python train.py --num_hidden_layers=10 --hidden_size=192 --num_attention_heads=3 --num_key_value_heads=1 --head_dim=32 --intermediate_size=512 --vocab_size=7248 --hidden_act="geglu" --norm="rmsnorm" --norm_place="pre" --norm_eps=1e-06 --positions="rope" --rope_theta=15700.0 --rope_fraction=1.0 --qk_norm=false --attn_scale=0.177 --bias="none" --tie_word_embeddings=true --parallel_block=false --init="uniform" --init_std_qkv=0.0214 --init_std_o=0.0 --init_std_up=0.0214 --init_std_down=0.0 --optimizer="adam_variant" --learning_rate=0.000813 --beta1=0.95 --beta2=0.99 --weight_decay=0.12 --lr_head=0.00425 --warmup_steps=390 --schedule="wsd" --decay_fraction=0.928 --decay_shape="pow" --final_lr_fraction=0.1 --batch_tokens=[8192, 16384, 32768] --max_seq_len=256 --doc_mask=false --train_tokens=171100000 --max_steps=10439 --dataset="wikipedia_en"
MLP neurons of a small language model. Each row is named by its layer, matrix (gate and up: input weights) and neuron, and shows model dimensions 48-111. Each number is 128 + 32 x the weight over its row's rms, rounded and kept within 0 to 255. A neuron's up and down rows have the sign that makes its largest values positive.
After each neuron's rows, "fires on" lists the tokens most often at its 100 highest values on Wikipedia text that the model never trained on; "fires in" lists the words (lower case) most often at its 100 highest values on Wikipedia text that the model never trained on. A number after a token or word is its count.

L4.gate412 [109 126 145 116  94 172 124 157 132 207 124  92 101 106 121 161 159 117 161  72 134 140 145  76 113 112 103 171 152 185 141 126 138 146 125 139 162 122  94 154 153 181 110 115 124 176 198 138 174 108 169 149 110 113 106 172 169 121 129 102 104 172 121  94]
L4.up412 [148 131 114 123 109 119  49  99 119 160 134 105  94  89 103 111 160 103 142  99 129 111 146  80 123 138  94 143 155  92 118  99 211 126 119 159 145  69  98 132 113 124  89 126 112 180 146 128 121 100 140 148  77 144 133 169 106 119 138  87 101 120  74  98]
fires on: "2" 47, "3" 18, "1" 16, "4" 7, "5" 4, "6" 4
fires in: "2" 39, "3" 16, "1" 13, "4" 6, "2nd" 4, "6" 4

L7.gate345 [155  47 158  96 131 111 159  82 113 111 131 138 147 165 114 135 184 116 127 106 110 130  98 114 123 138  91 155 153  61  95 139 106 115 129  56 125 127  92  98 105 119 120  99 111 142  90 130 135 141  99  98 117 108 135 133 165  77  57 115 117 136 165 147]
L7.up345 [140  59 114 110 139 159  90 133 161  63 110 107 222 156 101  97 105 126 126 153  61 124  88 134 108 147 105 155 139  85  51 174 132 149 164 178 122  93 110 135 124 142 180 154 172 131  94 121 132 124 162 101 128 128 174  93 116  99 117 143  30 151 139 145]
fires on: " it" 34, " It" 17, " F" 8, " Me" 7, " Books" 5
fires in: "it" 52, "me" 7, "books" 5

L4.gate340 [133 127 124 136 131 100 111 119 122 145 131 105 116 128  76 148 117 152 134 120 169 140 140 143 160 170  91 107 153 169 117 104 122 116 171  95  93 121 153  79  87 144 123  79 123 141 101 116  57 135  76  82 180 163  86  90  88 124 106 156 169 173 103 147]
L4.up340 [ 93 137 112 158 214 126  86 134 180  82 183 105 128 156 151 156 115 140 149 138 112 171 142 156 114 174 104 167 125 136 155 125 116 108 100 149 137 134 123 185 116 119  90 176 130 162 147 141  48  87 141 185 124 161 217 176 132 121 166 143 144 143 116 102]
fires on: "'s" 74, " it" 7
fires in: "s" 75, "it" 7

L4.gate9 [157 164 118 167 165 123 170 130 127 174 150 180 130 120 118 126 157 141 109 180 142 103 162 103 171 142 176 168 135 170  82  91  79 138 181 110 140 158 113 110 116 135 169  75 100  76 118 151 125 130  66 192 140 183  83 170 149 165  99 114 147 135 171 177]
L4.up9 [ 90 137 102 142 142 147 120 110 102 139 130 113 140 112 170 148 151 136 108 155 113 126  98 157 167 130 105 202 145 176 120 165  93 127 122 154  89  80 128 117 188 168 165  94 121 139 130  86 153 106 149 123  66 177 135 162 157  88  69 119 153 139 114 107]
fires on: " American" 26, "ish" 18, " Russian" 12, "ion" 5, " Polish" 5
fires in: "american" 27, "russian" 12, "danish" 7, "polish" 5

L6.gate19 [110 127 128  83 101  93 170 163 140 144 159 157 162 101 111  94 193 164 102 112 147  94 140 162 153 148 137 151 116 117  90  62 103  68  68 140  85 141 139  98 195  80  92 102 133 109 106 115  87  98 101 152  97 148 153 186 149 133 172 132 110 110  66 148]
L6.up19 [ 75 114  78 153 109  84 123 173 137 176  94 172 109 111 135  63  90  92 120 103  70 100 128 182 166  83  94 137 114 103 132 122 174 121  73 133 103 140 129 103 149 152 128 139 108  89 108 119  95 178 132 198 124 130  93 141  98 121  75 158 112 126 150 128]
fires on: " to" 60, " et" 8, " ab" 6
fires in: "to" 60, "et" 5

L7.gate411 [160 154 166 124 168  90 141  99 166 107 145 158 130 118 202  76 152 117 132  62 208 138 101 107 142 109  99 113 112 180 167 128 100  88 113 106  89 141 154 131  93 109 137  95 139 137  55 174 126  62 122  78 124 151  84 134 103 158  93 144 175  88 115  76]
L7.up411 [122 188 123 107 131 121 139 183 173  74  47  99 105 138 145 159 144 146 136  89 127 106 103 148 172  92  75 156 140 210 133  77 118 137 138 179 100 118 124 138  79 151  89 150  77 187  84 173 193  96 127 126  96 148 105 140 110 164 142 128 125  96 134 101]
fires on: " the" 71, "The" 10, "the" 8, " The" 5
fires in: "the" 93

L7.gate48 [131 102 130 102 142  77 232  93 155 159 160 218 135 150  90 175 162 111 113 118 120 140 118 159 110 124 111 138 140 157 152  87 123 106 131 137 138 118 144  75 152 159 112 157 125 130 108 147 138  68  69 154 188 147 118 172 154 115 102 131 152 200  87 113]
L7.up48 [142 110 111 158  54  99 182 122 167 122 137 157 126 117 118 140  80  73 169 101 115 114  74 155 134 150 168 142 142 103 173 115 145  89 134 133  81 103 118 134 124 130 131 155 130 171 124  95  91 112 125 149 194 108 144 141 175  94 103 126 183 180 198 154]
fires on: " to" 65, " and" 15, " help" 6, " To" 4
fires in: "to" 68, "and" 15, "help" 6

L4.gate247 [132  74 127 156  84 134  61 135 135 107 183 118 122 134  83  98 144 162 153  93 153  76 172  99 126 157  75 191 153 145 127 115  93 122 125 111 124 122 149 137 161 107 117  83 109 127 130 167  81 140 109 135 122 104  95 178 131  58 131 117  68  95 174 161]
L4.up247 [152  40 121 175 154 141 128 106 152 147 110 139 150 173 155 129 131 117 243 122 102 133 106 179 122 150 164 112 152 150 141  59  94 182  98 127 117 151 201  79 106 125 122 126 126  66 129 120 139 122 107  96 169  50 102 108 139 114  97 146 112 147  92 112]
fires on: " only" 22, "I" 9, " One" 9, " one" 9, " no" 8
fires in: "only" 22, "one" 17, "award" 11, "no" 8, "zone" 4

L7.gate264 [143  85 118 150 150 129 139  90  91 160 118 133 135 130 142 141 129 177 151 128 110 163 127 110 101 116  93  94  99 179  79  73 186  92 162  72 109 118 151 126 129 121 111  95 154 104  74 111  85 115 116  94  72 175 137 197 172 151 153 131 206 185 101  60]
L7.up264 [101  94 175 184 125 102  96 127 127 136  81 113 166  55 145 127 107 130 177 169 133 147 192 134 188  87 134  72 141 134  73 121 178 150 153 122  92 154 123 149  98  90 115 166 108 123 119 110 159 121 151 124 114 120  96 133 126 155 135 120 127 152 125 119]
fires on: " the" 83, " a" 5, " The" 4
fires in: "the" 87, "a" 5

L6.gate7 [150  60 113 164 178 147 162  84  78 193 132 162 100  90  84 111 134 134 108 116 166 126 108 133 132 123 130 150 144 122 116 104  83 110 122  42  93  85 131 121 163 129 181  79 184 132  93 130  78 133  95 105 137  96 120 140  91 138  89 157 193 115 139 123]
L6.up7 [111 132  46 123 137 112 154  47 140  89  61 126 127 115 108 108 167 136 125 157 122 134 120 173 163  94  82 147 107 158 112  81 102  44 160  93  87 126 136 123 143 129 164 109 110 116  84 155 119 109 129  91 154  82 154 142  93 132  88 160 125  89 144 102]
fires on: " an" 90, "An" 5, " An" 5
fires in: "an" 88

L6.gate77 [178 111  88  79 101 107 113 162 146 132 135 147  83 184 137  86 163  95 141 143 118 122 176 107 176 195 147 164 165 127 109  81 111 113 120 135  91 138 191 123  96 170  86 118  62  99 164 155 159 145 151  64 100 112 181 160 144 142 190 147 103 158 129 127]
L6.up77 [ 91 136 131 133  88 118 137  92  75 156 121 144  83 150 168 141 157 118 136 138 103 186 169 114 113  93 101 154 135 152  83 126 144 191 143 121 127 109 161 147 130 120 112 151 134 158  60 110 132  61 207 116 152 137  83  92  42  57 149 126  92 117 135 106]
fires on: " one" 45, " H" 28, "i" 4
fires in: "one" 48, "hua" 4

L4.gate387 [ 93 145 119 172  96 149 134 150  99 138  95 103 138 124 111 182 103 103 164 144 136 106 101 111 111 150 112 153  47 131  75 106  58 198 192  80 158 166 136  78 188 135  93 114 115 173 130 115 106 162 104 128 179 122 119 121 122  88 135 114 104 168 130 119]
L4.up387 [115 124  60 141 126 119 119 159  86 188 113 131 105 122 122 130 148 161 124  69 130 150 106 145  86 171 140 131 144 121  96 147 117 151 106 121 186 157 174  98 170 156 179 145 105 100 120 114  79 150  93 154 118 150 133  62 118 166  76 162 153  51 107  71]
fires on: " English" 16, "ish" 15, " German" 11, " African" 9, "akh" 7, " Russian" 7
fires in: "english" 18, "german" 11, "african" 9, "danish" 9, "russian" 7, "kazakhstan" 6

L4.gate244 [149 149 162 111 146 133 117 122 204 163 141 172 131 154 145 164 140 114 106  81 188 150 162  71  88 141 149 124 145 115  65 157 121 124 118  79 128 158 129 121 141 136  89  62 132 106 141 151 102 113 126 152 134 206 115  58 124  74 121 131  91 154 129 108]
L4.up244 [ 98 132 109 135 127 115  71  90 133 134 147 115  90 149 161 126 147 127 153 135 186 140 149 109  83 137 130 135 107 147 117 176 153 110 113 113 180 134 124 183 153 135  87 135 158 134 110 103 119 128 180 129  85 219 112 115 163  76 120 145  61 111 133 127]
fires on: "1" 22, "0" 22, " Votes" 12, " Candidate" 11, "2" 11, "3" 6
fires in: "1" 18, "0" 17, "votes" 12, "candidate" 11, "2" 10

L7.gate172 [122 110 152  80 148 124 179 112 149 132 115 130 184 191 190 104 151 121 106 169 115 122 151 154 114 177 142 160 149  90 112 109 116  99 138 104 123 195 110 107 148 141 119 137  90 114  83 149 151  83 165 112 111 119 103 159 124 126  86 153 165 138 170  95]
L7.up172 [135  92 187 120 122 173 140  85 121  74 126  87 132 162 179 105 146 116 124 118  56 163 173  75 112 116 108 148 128 168  93 134  74 130  47 123 116 111 192 109 177 132 169 155 126 145 123 132 184 118 175 113  94 125  76 218 100 133  62 164 193 147  82 122]
fires on: " Jr" 13, ".S" 11, " No" 10, ".C" 9, " Inc" 8, " Ref" 7
fires in: "jr" 13, "no" 12, "s" 11, "c" 9, "inc" 4, "ref" 4